config.yaml
n_layer: 12
d_model: 256
n_head: 3
n_kv_head: 3
head_dim: 128
d_mlp: 1024
vocab_size: 4096
activation: "gelu"
norm: "layernorm"
norm_place: "pre"
norm_eps: 1e-05
positions: "learned"
qk_norm: false
attn_scale: 0.0884
bias: "none"
tie_embeddings: true
parallel_block: false
init: "normal"
init_std_qkv: 0.0216
init_std_o: 0.00441
init_std_up: 0.0216
init_std_down: 0.00441
optimizer: "ademamix"
lr: 0.000649
beta1: 0.9
weight_decay: 0.11
lr_head: 0.00873
grad_clip: 1.0
warmup_steps: 595
schedule: "wsd"
decay_fraction: 0.677
decay_shape: "linear"
final_lr_fraction: 0.05
batch_tokens: 65536
seq_len: 512
doc_mask: true
train_tokens: 375900000
steps: 5736
dataset: "wikipedia_en"
MLP neurons of a small language model. Each row is named by its layer, matrix (up: input weights) and neuron, and shows model dimensions 128-223. Each number is 128 + 24 x the weight over its row's rms, rounded and kept within 0 to 255.
Before each neuron's rows, "fires after" lists the tokens most often just before its 100 highest values on Wikipedia text that the model never trained on.

fires after: " was", " were", " be", ",", " is"
L5.up323 [118 111 137 152 146 114 127 110 165 123 156  86 130 157  84 164 106 111 149 108 127 119 128  83 152 112 114 142 122 100 138  75 134 148 139 111 160 123 118 129 145 128 138 138 112 110 124 138 175 131 100 143 113 136 128 140  91 108 100 152 131 178 106 133 126  92 110 201 137 141 113 113 139 120  95 120 134 129 142 168 158 119 131 160  66 144 151 146 165 152 109 136 129 141 120 119]

fires after: "\"", " K", "z", " qu", ")", " can"
L9.up167 [166 112  97 159  95 134 143 106 204 126 152 100 119 151 113 140  72 149 114 126 114 115  89 153 145 120  87 128 132 124  79 165 191 153 115 124 113 127 160 139  95 124 155 155 148 113 153 101 115 137 107 114 136 122 107 159 132 116 148 157 140 140 151 120 134 115 104 115  90  97 116 108 113 132 160 185 144  99  83 139 124  92  73 103 117 151 122 136 169 120 209 162 132 119 162 129]

fires after: " t", " T", "\n"
L7.up190 [ 87 117 123 146 139 121 129 109 149 102 129 152 145 156 156 134 138 128 144 127 112 122 129 175 118 149 153 166 145 143 135 117 135 166 129 141 127 117 155 167 117 113 126 166 131  97 133 136 100 120 106 120 108 143 139 112 148 122 154 163 116 153 116 128 111 138 111 144 154 127 133 171 149 111 141 149 142 119 123 146 121 151  62  90 149  64 127 150 138 114 132  63 125 157 150 161]

fires after: "c", " conc", " inc", "fl", " C"
L7.up646 [109 110 119 156  86 122 109 144 167 117 109 144 142 105  72 104 125 156 137  99 122 128 105 130 121 164 136 115 142 121 149 158 151 155 147 122 113 119 122 129 178 121 105 154 137  95  99 107 130 135 130  89 128 120 154 176 110 123 155 147 135 150 101 180  95 125 173 136 143 150  93 101 139 118 111 153 145 134 109 144 109 133 131 114 132 122 112 145 156 131 148 148 146 161 138 135]

fires after: " R", " con", " Pr", "R"
L7.up272 [ 79 103 133 143 154 159 128 154  75 144 121  84 143 162 109 145 125 127 120 131 145 107 141  89 136 143 102 142 144 102 161 143 113 169 141 117 181 146  93 134 127  77 139  94 105 158 115 115 118 169  68 178 152 136 107 112 130 176 152 138 123 139 128 145 122 114 114 117 118 152 161 150 137 141 149 158  87 149 149 141 146 144 119 137 130 137 126 146 132  99  92 134 167 176 135 115]

fires after: " 201", " 202", " 200", " c", " 2"
L5.up836 [ 98 107 127 118 163 162 117 108 182 147 149 139 139 143  94 142 122 110 124 116 141 128 172 127  90 110 110 151 135  85  93 125 130 159 170 105 143 153 122 126 126 148 117 146 121 132  99 128 156 140  95 154 148 174 117 112 148 142 121 128 115 143  96 134 114 138 124 185 155 118  82 161 111 149 124 154 106 149 141  86 167 120  96 135 184 111 179 132 158 150 120 105 128 131 139 115]

fires after: " |", "-", " U", " M"
L7.up640 [139 106 157 108 120 121  84  72 121 117  90 191 132 136  91 120 161 109  95  80  97 119 146 161 166 106 118 161 111 121 138 149 136 159 151 121 134 179 141 152 117 146 176 155 171 131 134 133 147 102 143 127 168 104 120 118 132 184 159 120  76 130 121  98 139 163 143 133 144 123 139 107 161 136 133 149 138 138 134 131 135  98 140 101 139 123 157 134 133 126  60 136 110 143 133 158]

fires after: "\n", " |", "=", "R"
L7.up99 [108 103 167 125 116 137 173 109 139 101 123 157 118 130 157  99 147 133 137 106 183 122 118 161  91 184 124 147 114 130 106 147 142 101 123 129 117 149 159 155 119 128  99 122 122 175  87 130 164 156 119 133 129 125 106 131 116 100 137  83  97 101 134 149 135 110  87  87 101 109 144 140 154 138 181 134 123 136 125 157  99  84 115 160 132  85 127 142 148 137 131 146 120 141 126 149]

fires after: " T", " t", " ar", " dec", " ter"
L7.up743 [120 111 144  73 127 142 121 120  96 107 139 119 134  79 175 122 125  98 120 125 107 129 129 112 113 108 170 116 109 145 130 113  88 169 153 155 156 106 157 122 138 151 106 152 108 137 145 173 118 116 162 155 127  81 137 113 135 181 163 165 125 150 100 128  90 151 140 116 162 163 144 169 139 127 128 147 137 121 162 128 113  90 186 113 113 125 137 159 120 166 127 164 113 149 116  81]

fires after: " 1,", " $", " −", " 3,", " 2,", " 4,"
L6.up42 [ 81 112 128 156 105 112  93  73 111 151 155 121 121 121 108 154 153 107 141 133 123 140  89 128  93 100 149  78 147 119  81 160 167 129 130 137 128 154 127 130 120 104 176 105 119 124 153 193 126 174 135 120 131 134 117 114  76 127 157 145 114 136 147  97 133 124 115 171 118 135 125  97 141 153 120 157 122 199 102  78 157 148 118 128 171 108  96 136 129 118 151 144 164 110 149 145]

fires after: " in", " In", "In", " at"
L6.up811 [112 124 130  99 109 150 120 117 109 159 143 164  90 121 104  83 118 130 106 129 133 183 141 144 122  89 150 118  91 124 105 150 131 126 135  68 104 127 121 123 127 138 159 102 116 148 118 170 128 170 142 144 135  85 132 126 132 140 139 130 113 153  98 193 119 142 124 114 135 148 107 159 123 152 130 119  80 144  80 144 146 160 139 147  74 100 121 149 145 136  88 104 167 142 158 115]

fires after: "-", " Mc", " g", " O'", " \"", " un"
L9.up692 [132  96 121 103 139 173 177 149 108  73 178 134 112 142 107 150 108 134  76 130 141  73  89 120 119  94  92 162 123 109 195 136 117  71 130 108 105 137 121 137 106 123 168 124 115 114 150 145 156 149 142 114 138 105 123 115 117 143 128  81 150 143 147  88 127 144 124 154 142 147  96 129  70 183 129 123 100 194 139 132 137 120 133 150 150 123 123 137 147 136 109 166  95 136 160 117]

fires after: " V", " v", " p", " B"
L7.up128 [110 121 146  96 109 149 131 102 192 130 139 145 130 118  79  99 125 138  96 101 128 131 146 153 114 120 145 127 128  98 125 125 160 141 137 142 121 165 122 221 123  85 132 136 116 159 121 126 158 115 136 141 137 100 133 180 117 120 102 152 143 145  63 135  97  84 119 184 129 130 133  83 177 114 116 146 123 160 131 127 119 173 119 136 122 111 126 152 144 127 143 165 134 145 140 102]

fires after: " o", " e", "E", "O", " de", " E"
L7.up643 [123 107 135 107  98 103 137 108 127 144 135  96 132 130 108 158 157 140  95 138 113 172  98 127  92  96 165 118 127  78 110 114 130 118  86 108 137 134 131 122 132 133 149  98 143 124 151 124 113 138 124 163 141 159 116 131 162 143 151 135 134 196 121 122 107 153 133 155 129 136 132 144  96 165 147  95 128 206 134 112 190 143 108 128 125  88 124 149  79 125 163 179 138 113 131 114]

fires after: " the", " con", " ob", " The"
L5.up802 [ 84 119 123 205 122 123 168 105 202 106 132 107 115 122 144 108  90 110 144 129 161 123 121 115 135 124  86 139 104 143  90 139 140 133  88 130 135 115  91 144  94 105 108 135 129 152 116 151 189 121  96 148  84 115 152 112  79 119 118 141  95 116  69 123 136 148 137 137 122 147 127 163 131  65 164 178 126 128 127 166 129 128 117 137 135 123 123 135 135 142 100 146 111 119 152 135]

fires after: " I", "re", " \"I", " not", " he", " can"
L7.up94 [140 106 130 160  87 129 125  85 145  69 168 132 176 120 134 148 103 129 106 134 136 116 144 151 110  90 129 167 114 122 126 146 114 163 116 114  84 124 121 126 147 116 122 128 126 145 169 157 148 177 144 110 113  91 148 109  89 157 165 117 116 164 132 100 121 156 125 171 123 134 117 165  79 157  96  93 144 136  88 134 139 154 105 134 168 148 117 142  82 127 131 119 129 123 130 115]

fires after: "\n", " in", " at", " near"
L7.up740 [124 119 146 150 140 115 118 100 101 123 111 112 116 146 133 102 134 128 106 121 143  87  78 104 125  55 112 145 105 139 124 136 131 132 116 138 101 111 176 152 129 108 155 105 122 166 145 165 148 150 111 102 140 110 178 143 139 145 106 127 127 172 114 116 102 107  98 129 171 149 127 116 113 161 130 143 108 130 126  97 127 123 137 174 147 126 140 138 117 122  66 130  83  92 129  99]

fires after: " v", "v", " V", " comm", "il"
L7.up443 [155 105 141 131 127 110 131 172 157  94 175  97 101 168  48 139 144 117 111 122 120 148 108 161 152  96 153 121 103 159 110 130 154 140 125  98  98 136 151 134 198 126 121 117  95 108 167 149 123 124 108 134 150 114 118 130 102  99  97 119 135  91 117 165 161 151 130 144 120 168 133  84 147 149 114 108 111 173  96 153 173 139  93 120 106 122 162 149 136 165 123 136 157  96 147 103]

fires after: " |", " R", " C", " S", " L"
L9.up745 [109  96 111  63 124 137 121 120 160 117 193 133  71 121 104 115 140 100 121  76 126 126 129 147 172 147 148 131  84 123 125 134 119 122 160  62 135 130 149 126 101 130 159 104  84 113 147 114 140 119  63 115 125 134  73 188  98 136  54 156 111 157 119 148 113  89  98 161 141 132  88 109 153 127 117  97  96 141 138 116 175 129  92 152 134 141 135 146 139 141 143 107 171 164 131 102]

fires after: " E", " D", " G", " e", " con", " Con"
L7.up238 [140 100 147 128 128 193 103 138 153 128 172 145  79 151 102 157 139 126 123 134 154 157 118 105 112 125 128 144 131 104 114 160 131  94 117 120 104 165 128 178 111 135 137  99 108 109 102 117 121 144 134 133  89 128 142 111 124 131 141 101 115 177 113  69 116 112 102 152 155 129 106 101 127 124 166 147 105 154 132 108 153 154 120 114 193 119 124 146 112 116  83 134 117 128 133 131]

fires after: " was", " were", " is", " sp"
L6.up324 [125 134 116 129 126  92 120  82 186 197 144  95 109 107 110 132 104 110 119 134 150  91 133 130 109 107 145 137 120 136 158 119 151 156 176 114 148 154 136 155 151 129 148 144 129 128 149 130  95 155 122  85  90 114 116 138 107 146 160 133 149 125 108 150  91 139 134 106 114 142 133 108 103  97 117 121  77 128 144 148  97 129 121 129  95 137 125 148 122 153 113 141 119 105 134  79]

fires after: " the", "|", " Se", " se", "The"
L7.up467 [ 83 122 139 159 105 109 153 121 113 128 157 130  86 144 138 143 141 152 120 120 175 142 113 140  88 103 142  88 131 149 120 119  92 144 100 114 134 151 102 139 123 177 136 136 116 119 146 127 198 179 126 156 154  90 106 143  90 132 104 174 128 146 136 142 149 172  92 124 109 147 139 160 123 119 120 147 130 134 129  86 142 118 149 162 145  94 129 150 120 112 137 141 174 147 120 146]

fires after: " |", "\"", " was", " -", ")"
L9.up903 [135 117 117 179 139 157 125 114 106 122  76 133  97 117  92 126 105 136 128 140 113 145 133 175  95 136 107 129 107 127 140 151 121 132 131 125 147 107 147 126 116  91 103 103 132 151 149 160 120 124  91 103 145 167  88 115 144 138 121 121  93 120 141  87 128 139  98 156 136 132 144 103 125 152 176 101 144 120  94 152 128 143 120 119 167 161 124 140 136 109 153 157 122 178 126  97]

fires after: " the", " I", "-", "A", " a", "O"
L9.up994 [119 103 119 122 116 110 163 133 165 123 131 122 147 122 104 134 116 136 134 148 121 120 113 132 125 145 161 101  96 127 159 127 137 128  98 109 137 114  94 180 101 118 128 103 169 157 112 137 117 159 128 159 123 112 150 153 112 158 114 143  57 129 106 102  95 138  77 106 168 160 136 121  77 130 157 100 160 112 138 128 156 142 115 148 183 112 116 148 157 129 149 130 167 162 122 122]

fires after: " V", " Mar", " Con", " Al", " C"
L7.up255 [138 116 101 153  88 127 129 124 162 135 118 154 119 148  92 138 109 147 171 128 139 111 171  88 130 112 117 120 125  89  55 149 157 136 132  81  86 153 106 175 143  99 123 142  78 144 116 134 139  78  89 113  77 109 140 139 113 124 197  98 120 140 108 146 141 112 107 133 147 123 141 133 123 115 136 106 112 148 127 119 164 155 151 164 153  71 128 144 151 135  96 107  97 106  99 142]

fires after: " C", " H", " Car", " c"
L6.up553 [147 115 139 123 128 107 109  98 165 145 173 125 181 134 104  95 126  62 172 134  98  87 138 126 128 136 165  92  92 141 131 127 119  98 128 102 133 146 130 180 121  90 174 128 128 158 121 152 124 143 124 143 125 129  98  95 115 159 169  93 109 140 129 137 152 152 154 114 132 143  89 123 179 134 125 171 158 103 128 108 107 163 117 137 142 149  84 131 128 152 106 125 140 130 145  91]

fires after: "-", "S", " in", " out", " F"
L7.up10 [122 106 145  77 103 120 118 132 148 159 149 136 131  89 134 120 154 134  93 124 117 122 141 119 140 128 156 102 132 133 147 120 154 114 114 122 106 139 106 132 112 133 177  87 110 151 126 182 137 156 103 160 127 143 134 163 108 173 115 115 148 196 140 109 115 115 115 108 139 138 116  95 139  92 134  96  82 147 139 108 127 139 121 114 104 124 158 142 138 121 104 122 154 171 146 108]

fires after: "v", "p", " v", "d"
L7.up262 [ 69 110 148 143  77 121 153 140 122 169 153 129 128 157  83 181  96  75  96 140 125 113 143 130 136 110 144 145 118 157 145 103 152 135  82 101 145 153 171 131 161 125 113 139 116 138 164  89 129 120 115  70 150 116 118 170 112 161  63 111 145 124 108 134 111 122  96 133 123 134 115  88 106 128 132 140 161 137 130 142 117 140 157  89 161  70 202 132 116  96 160 121  66 105 186 156]

fires after: " W", " Sp", " r", " H", " D", " P"
L9.up727 [107  94 144 114  90 122 118 113 131 136 159 130 132 102  76 158 138  77 118 145  83 154 128 144 155 101 154 123  85 153 135 152 145 154 126 138 133 202 155 166 115 116 124 112  76 156 126 160 107 114 127 129 133 133 119 114 104 136  81 151 133 161  87 106 102 124 123 124  91 125 114 138 138 129 140 123 112 141  50 140 120  63 105 144 162 132 155 151 106 146 140 166  91 118 130 136]

fires after: " c", " C", "C", " n", " P", " Pr"
L7.up774 [117 115 165 110 130 138 132  81 140 138 154 115 168 152  96 179 121 115 162 112 106  67  80 137 124 114 134 152 154 134 130 117 133 159  89 135 127 125 122 151 140  86 161 143 130 167 138 118 119 150 179 124 121 125  97 152 130 133 115 126 155 151 122 124  52 161 132 120 136 126 122 125 125  97 133 131  82 127 126 135  98 107 119 159 147 125 106 157 147 155 130 118 139 176 132 131]

fires after: " T", " t", " C", " D", " d", "T"
L7.up761 [127 114 128  89 116 126 170 109 144  91 145 143 115 137 137 122 172  93 180 138 116  82 129 151  92  86 182 145  78 154 143 172 140 148 153 147 157 138 161 124 105  91 134 144 138 134 106 110  68 137 131 144 115 154 125 109 130 127 129 131 113 191 150 119  73 185 119 149 164 142 115 120 121 126 127 143 123 140 117 114 120 142 112 117 132 112 117 142 113 157 122 136 135 128 126  89]

fires after: " |", " Notes", " dis", " es", " un"
L7.up726 [ 73 121 156 148 134 127 144 117 121 125 154 127 149 153  99 113 114  88 128 193 144 137 133 137 117 128 134 150 152  84 121 147 160 131 125  94 111 168 131 133 190  83 119  88 127 138 145 132 131 120  92 138 118 140  95 146 125 125 106 116 147 115 122 114 132 150 129 116 124 126  96 132  96 143 116 171 105 140  90 124 183 168 114 144 148 104 157 155 131 157 116 122  80 133 152 193]

fires after: " and", "-", " Wil"
L5.up987 [147 118 132 117 136 114 144 107 128  67 124 156  99 144 174 109 101 114 114 131 109 105 132 138 101 129 128 115 166  98 148 105  96 182 108 111 113 144 135 135 132 134 143 125 123 159 132 148 120 118  79 115 141 127 111 129 102 109 139 131  80 109  66 151 148  96 131 152 125 134 108 115 103 199 121 121 109 134 142 132 149 150  92 128 157  91 149 132 120  98 159 178 140 161 121 166]

fires after: " the", " c"
L5.up591 [162 127 144 177 127 110 188 130 140 101 157 118 141 129 115 150 136 133 128 128 131  69 123 110 114 127 142 147 117 142 107 119 100 167 103  97 158 131 117 122 117 171 126 116 145 128 112 174 131 108 115 136  86 126 156 120 136 146 137 146 122 126 121  98 127 174 126 114 123 136  86 149  60 112 136 126 109 129 137 153 192 194 122 121 135  55 129 128  96 127 159  96 137 116 125 118]

fires after: ",", "s,", "ing,", "y,", "es,"
L5.up11 [100 117 132 138 142 135 102 133 178 140  99 116 104 191 122 131 138  85 105 106 120 126 119 102 101 144 144 152 126 116 126 138  99 151 108  89 108 156 120 115 115  85 117 131 131  90  63 124  82  66 126 112 138 159 103 147 113 160 121 149 127 164 151 154 147 138 136 150 173 144 111 161 121 162  93 123  86 177  54 125 114 144  78 128  82 135 129 137 154  90 118  95 152 114 133 118]

fires after: " |", " votes", " G", " to", " "
L7.up216 [124 107 139 108 134 147 123 128  92 132 141 127 116 180 106 134 181 133 144 105 140  75 128 138 130 107 140  66 101 125 145 115 109 119 143  90 141 139 180 147 178  93 101 120 132 143 141 108 133 142 153 134 121 115  94 127 131 120  87 112  95 157 163 107 149 143 123 119 143 127 148 125 121 116 127 135 138 121 109 126  95 119 163 118 143  70 157 141 124 162 117 136 123 143 108  97]

fires after: " L", " K", " Al", " T", " k", " born"
L7.up899 [ 95 123 124  90 123 122 123  99 141 127 144 107 144 154 118 145 169 141 127 120 140 137 134 119 120 105 113 137 119 134 103 141 145 135 140 150 135 145 170 177  99 118  88 107  83 108 175 157 118  88 133 143  74 127 147  97  96 145 136 146 127 145  80 136 126 117 112 124 133 146 126  94 103 148 147 103 114 152 130 165  98 143 118 111 147  85 124 145 118 140 152 154 131 126 157 125]

fires after: " |", ",", " ±", "s,"
L6.up582 [132  94 121  97 168 149 115 124 133 161 118 116 155 152 105 142 132 116 106 111 125 114 117 117 145 147 130 121 102 114 106 103 108  85 115 107 165 149 139 104 114 100  92 124 129 104 110 146  57  58 139 139 146 135 118 166 131 182 119 115 156 148 144 104 132 127 166 151 154 125  99 107 129 136 104 103 145 156 107 115 108 130 139 124 119 132 163 149 133 103 138 103 154  88 145 146]

fires after: " the", " (2", " (", " to"
L5.up113 [164 119 137 135 137 128 137 101  90 129 126 216 124 115  97 162 138 137  60 111 147 119 137 171 131 100 137  93 104 118 127 145 110 140 121 121 147 113 105 108 130 162 173  95 143 195 198  92 135 124 135 141 112 105 149 150 144 111 114 146 131 131 110 135  76 138 139 141 138 119  97 170 118  99 159  89 119 139 144 171 128 117 107 139 122  90 136 140 123 118 139 175 142 136 127 131]

fires after: "er", "ey", " Per", " Her", "or", " Pan"
L7.up954 [120 115 109 161 106 132 104 165 147  67 112 145 106 139 148 113 142 105 111 130 178 111  96 119 148 171 102 158 103 136 130 163  86  67 137  80 134 137 135 145 134 149 142 111 113 142 172  90 142 105 153 103 198 147 121 166 100 125 141 149 138 140 124 120 136 100 144 141 127 131 106 132 109 154 113 100  83 114  81 138 131 134 177  97 164 107 109 144  68 160 147 122  90 140 137 125]

fires after: " t", " f", " s", " w", " ext", "t"
L7.up390 [125 106 103 122 141 115 109 142 136 108 171 126  86 146  96 141 141 144 142 128 121  89  82 118 112 158 142 118  67 161 138  84 150  96 129 102  92 115 164 145 140  93 152  85 117 142  95 140 131 125 144 114 137 132  78 131 118 154 108 111 129 133 128 107 124 146 118 180 128 137 105 164  92 101 143 148 143 126 134 125 138  94 149 124 119 128 142 149 106 102 156 152 156 155 125 169]

fires after: " Pr", " R", " r", "ust", "t", " var"
L7.up705 [128  97 147 107 143 121 117 151 166 122 119 116 115 116 100 132 121 111 143 135 143  76 162 134 108 149 114 151 112 116 130 133 152 156 100 145 132 148 152 145 100 114 149 138 106  99 106 149 119 130 129 112  96 106  48 117  82 167 117 146 101 128 100 153 108  95  97 139 120 147 133 144 147 121  93 111  84 110 140 148 141 134 111 119 140 142 102 135 136 161 180 106 147 101 212 116]

fires after: " 197", " 194", " 201", " 199", " 202", " tri"
L7.up202 [ 77 117 161 136  95 106 165 143 139 187 129 112 144  78 115 104 128 110 135 135 152 125 141 161  90 138 125 121 131 128 113 137 149 219 149 133 135 107 121 138 159 132 141 151 146 107 145 153 136 176 112 139 125 137 113 130 155 106 103 111  79 163 160 148  81 116 108  84 121 155 124 148 144 107 125 147 135 137 135 142 151 136 143  92 158 126 185 147 141 117 157 142 144 145 155  98]

fires after: " +", "–2", " −", "-", " de", "–"
L6.up168 [123 125 122 126  79 105 127 109 112 116 115 166 117  97  97 140 139 113 105 115 145 157  67 127  97 131 168 133 105  64 143 151 147 102 124 129 118 132 117 130 138  82 154 113 121 183 164 167 124 143 130 143 134 112  80 152 140 160 117 113  97 132 141 125  81 142 136 127 131 141 144 136  99 158 139 133 110 148 117 128 163 104 122 148  99 126 147 144 116 153 104 123 129 181 142 114]

fires after: " |", "″N"
L9.up439 [100 111 114 151 134 129 117  62 113 121 131 132 140 158 103 115 101 145 148 108 126 159  87 116 142 159  75  93 140 113 167 105 140 147  77 144 143 143 158 115 113 133 114  80 134 124 112 108 136 152 111 138 105 136 118 164 115 111 110 128 139 112 128 110 123  97 109 115 124 161 119 144 157 187 148 126 172 157 131 135 110 100 154 124 154  91 128 143 166 149 121 137 114  95 152  84]

fires after: " the", " The", " a", "The"
L5.up914 [ 97 131 138 103 120 103 132 105 166 154 128 139 146 101 135  80 205 127 151 143 142 106 151 112 130 126 117  88 136 163 167  96 109 116 128 121 135 133 146 101 117 125 139 141 127 168 151 127  99 130  97 129  90 101 109 150 101 144 111 128 142 114 113 127 158 142 129 132 111 129 130 119 110  96 124 137 125 146  93 113 110 120  97 130 137 130  94 143 110 112 166 142 134  80 105 144]

fires after: " U", " Bar", " Bur", "r", " Che"
L7.up77 [140 106  73 114  91 136 132 140 166 110 134 165 116 130 104  91 123 128 143  94 115 118 148 155 120 120 120 151  97  87 123 146 127 180 154 127  71 137 112  93 110 126 126 117 112  98 144 182 112 166 132 145 134 136 151 140 135 109 158  80 142 148 133 147 165 156 134 114 131 151  98 129 137 160  97 122 159 145 108 101 108 171 144  83 155 118  71 152 140 142 103 105 137 139 141 149]

fires after: " and", "son", " ex", " s", " f", " United"
L5.up567 [166 121 130 100  93 143  97  96 128 104 145 155  95  82 135 154 141 145 105 103 126 121 154 110 129 165 111  72 145 113  94 100 117 158  75  96 115 111 161 150 104  88 155  97 136 112 136 134 119 138 148 135 104 140 104  70 114 155 129 154 102 137 147 117 152 157 143 142 116 159 111 117 139 166 100 136 124 104 102 178 161 160 132 152 172  88 150 119  64 151 150 155 172 127 152 120]

fires after: " N", " T", " U", " Sant", " al", " M"
L5.up178 [103 121 138  79 121 150 124 101 127  92 161 127 162  95 145 157 109 116 158 132 169 109 135 144 146 104 139 124  82 123 139 118 132 161 116 102 134 145 166 145 114 143 151 127 129 120 154 113 135 136 126  95 131 179 174 102 109 135 117 122 134 150  90 132  61 136 105 158 149 142 110 139 136 148 152 159 124 153 124 143 116 140  91 127  77 130 108 118 132 121 125 136 159 136 145 106]

fires after: " B", " b", "eb", "b", "B"
L7.up764 [146  81 126 133 134 147 118 105 165 110 124 128 105 160 128 138 112  90 118 124 129 146 103 138 135 143 113 131 134 144 157 153 134 156  79 144  80 206 144 116 146 138 122 189 128 135 157 135 128 141 136 128 147 125 156 102 145 126 146 159 133 120 118 129 143 117  89 204 150 144  96 101 102  99 117 109 155 152 110 140 125 124 131 124 167 109 160 142  97 156 115  93  82 154 132 144]

fires after: "\n", " D", "|", " |", " d"
L9.up759 [136  97 156 134 138 138 114 141 149 146 142 186 134 119 123 151 161 118  83 120 113  80  99 146 110 128 107  86 148 129 115 138 135 155 102 101 149 129 118 133 120 127 143 125 141 125 119  96 106 139 106  89 135 161 156 143  74 145 126 149 142 179 128 109 128 113  97 102 104 105 139 122 149 121 154 176 142 180  96 163 114 161 119 104 135 128 110 147 143 128 103 124 125 167 136 146]

fires after: " w", " f", " Apps", "ack", " to"
L9.up890 [130 120 164 119 103 128 157 116 112 104 163 141 105 143  67 149 112 117 119 169 105 116 112 108 109 140 134 152 117 158 130 114 133 118 138 108 109 110 100 125 126 143 171 141 128 112 121 135 159 129 136 158 131  89  94 130 107 139 123  78 144 111 112  91 101 120 142 138 120 127  98 132 136 107 142 123 174 144  74 168 106 135 127 143 135 133 116 137 114 117  99 101 122 167 182 141]

fires after: " |", " K", " T"
L6.up908 [ 90 127 158 102 132 138  91 106 163 140 173 132 180 123 135 120 138 105  75 100 110  92 112 125  95 107 161 112 105  91 126 145 172 210 154 134 143 126 127 140 141 105 112 146 146 120  90 123 141 166 130 142 160 169 123  91 114 149  98 125  96 157 111 125 123 140 122 106 139 158 101 136 129 139 151 162 108 126 150 164 133 144 124 124 116 142 136 138 137 152 146 138 158 156 128  64]

fires after: "\n", ".", " in", "\"."
L7.up409 [108 131 112 118 108 128  93 103 144 150 110 105 145 107 128  96 100 108  97 128 125 152 116 153 132 131 155 123 119 156 107 145 122 122 160 135 166 142 136 169 131 125 185 116 109 116 104 160 138 131  79 152  70 149 156 170 143 165 132 107  92 134 131 156 150  98 105 109 160 123 123 114 123 131 150 131  90 111 122 126  83 150 130 136 182 146 143 152  87 124 108 144 109 112 129 117]

fires after: " |", " and", " to"
L6.up675 [ 93 115 140 150 124 184 127 125 169 144 133 134 126 228 107 130 117 105  96 139 116 129 127 124 128 188 117 127 117 108 154 135 111 182 141 131  92 173 122 147 125 138 183 104 151 171 118 128 182 118 106 140 130 133 156 138 134 150 141 141 110 112 118 157 147 159  84 140 132 115 113  75 113 166 108 115 114 100  85 100 109 166 127 133 176 135 134 134 113 127 136 154 127 127 129 144]

fires after: " A", " non", " co", " high", " Te", "inem"
L7.up53 [158 114 159 102  98 175 178 119  90 131 132 100 116 107 102 120 135 143  80 128  95  84 131 138 106  97 140 154 113 134 142 151 144 111  90 108  80 132 126 156 166  92 126 116 128 134 132 122 114 150 105 133 122 179  93 139 134 154 116  95 112 127 113 130 147 103  96  88 129 139 128 119 165 103 158 132 117 120 132 151  96 134 106 119 139 163 149 139  84 164 126 108 109 122 161 136]

fires after: "-", " s", " (", "e", " ", " m"
L7.up795 [124 103 127 101 112 154 131 116 130  69 110  63 118 147  87  97 155 120  91 122 136 135 103 126 127 109 169 106 139 107 142  79 143 160 147  85 115 147 150 144 124 125 170 105 120 139 162 139 139 162 129  92 135 128 117 107 162 177  76  99 108 150 148 170 135 148 145 135 152 135 132 142 139 112 135 161 132 160 133 134 198 141 141 113 111 113 146 143 113 109  79 103 141 136 153  66]

fires after: " |", " −", " 1,"
L5.up211 [121 133 151 150  90 140  77 111 111 146 102 117 139 111 107 181 140 146  96 117 148 141 119 143 121 177 100  91 110 124  63 120 130 123 134 129 140 138 150 152 124  69 107 107 128 139 130 128 151 183 153 128 144 155  95 135 108 171 102 126  79 138 140 109 129 143 109 107 119 138 143 145 104 122 159 139 151 173  99 137 149 134 147 120 149 139 142 124 111 163 133 102 148 145 143  97]

fires after: " g", " app", " St", " earn", " rank", " st"
L7.up1014 [133 102 145 140 130  93 136 142 176 112 120 178  90 108 105 138 108 109 109 104 114 123 116 187  91 123 132 109 114 131 147  83  78 134 102 125 122 153 142 126 113 103 124 138 115 144 134 115 161 120 154 115 139  71 135 131 114 131 143 124 119 183 133 105 120  83 131 110 142 157  92 124 130 175 107 116 133 149  39 144  97 100 112 133 111 132 171 148 106 116 125  95 110 146 135 162]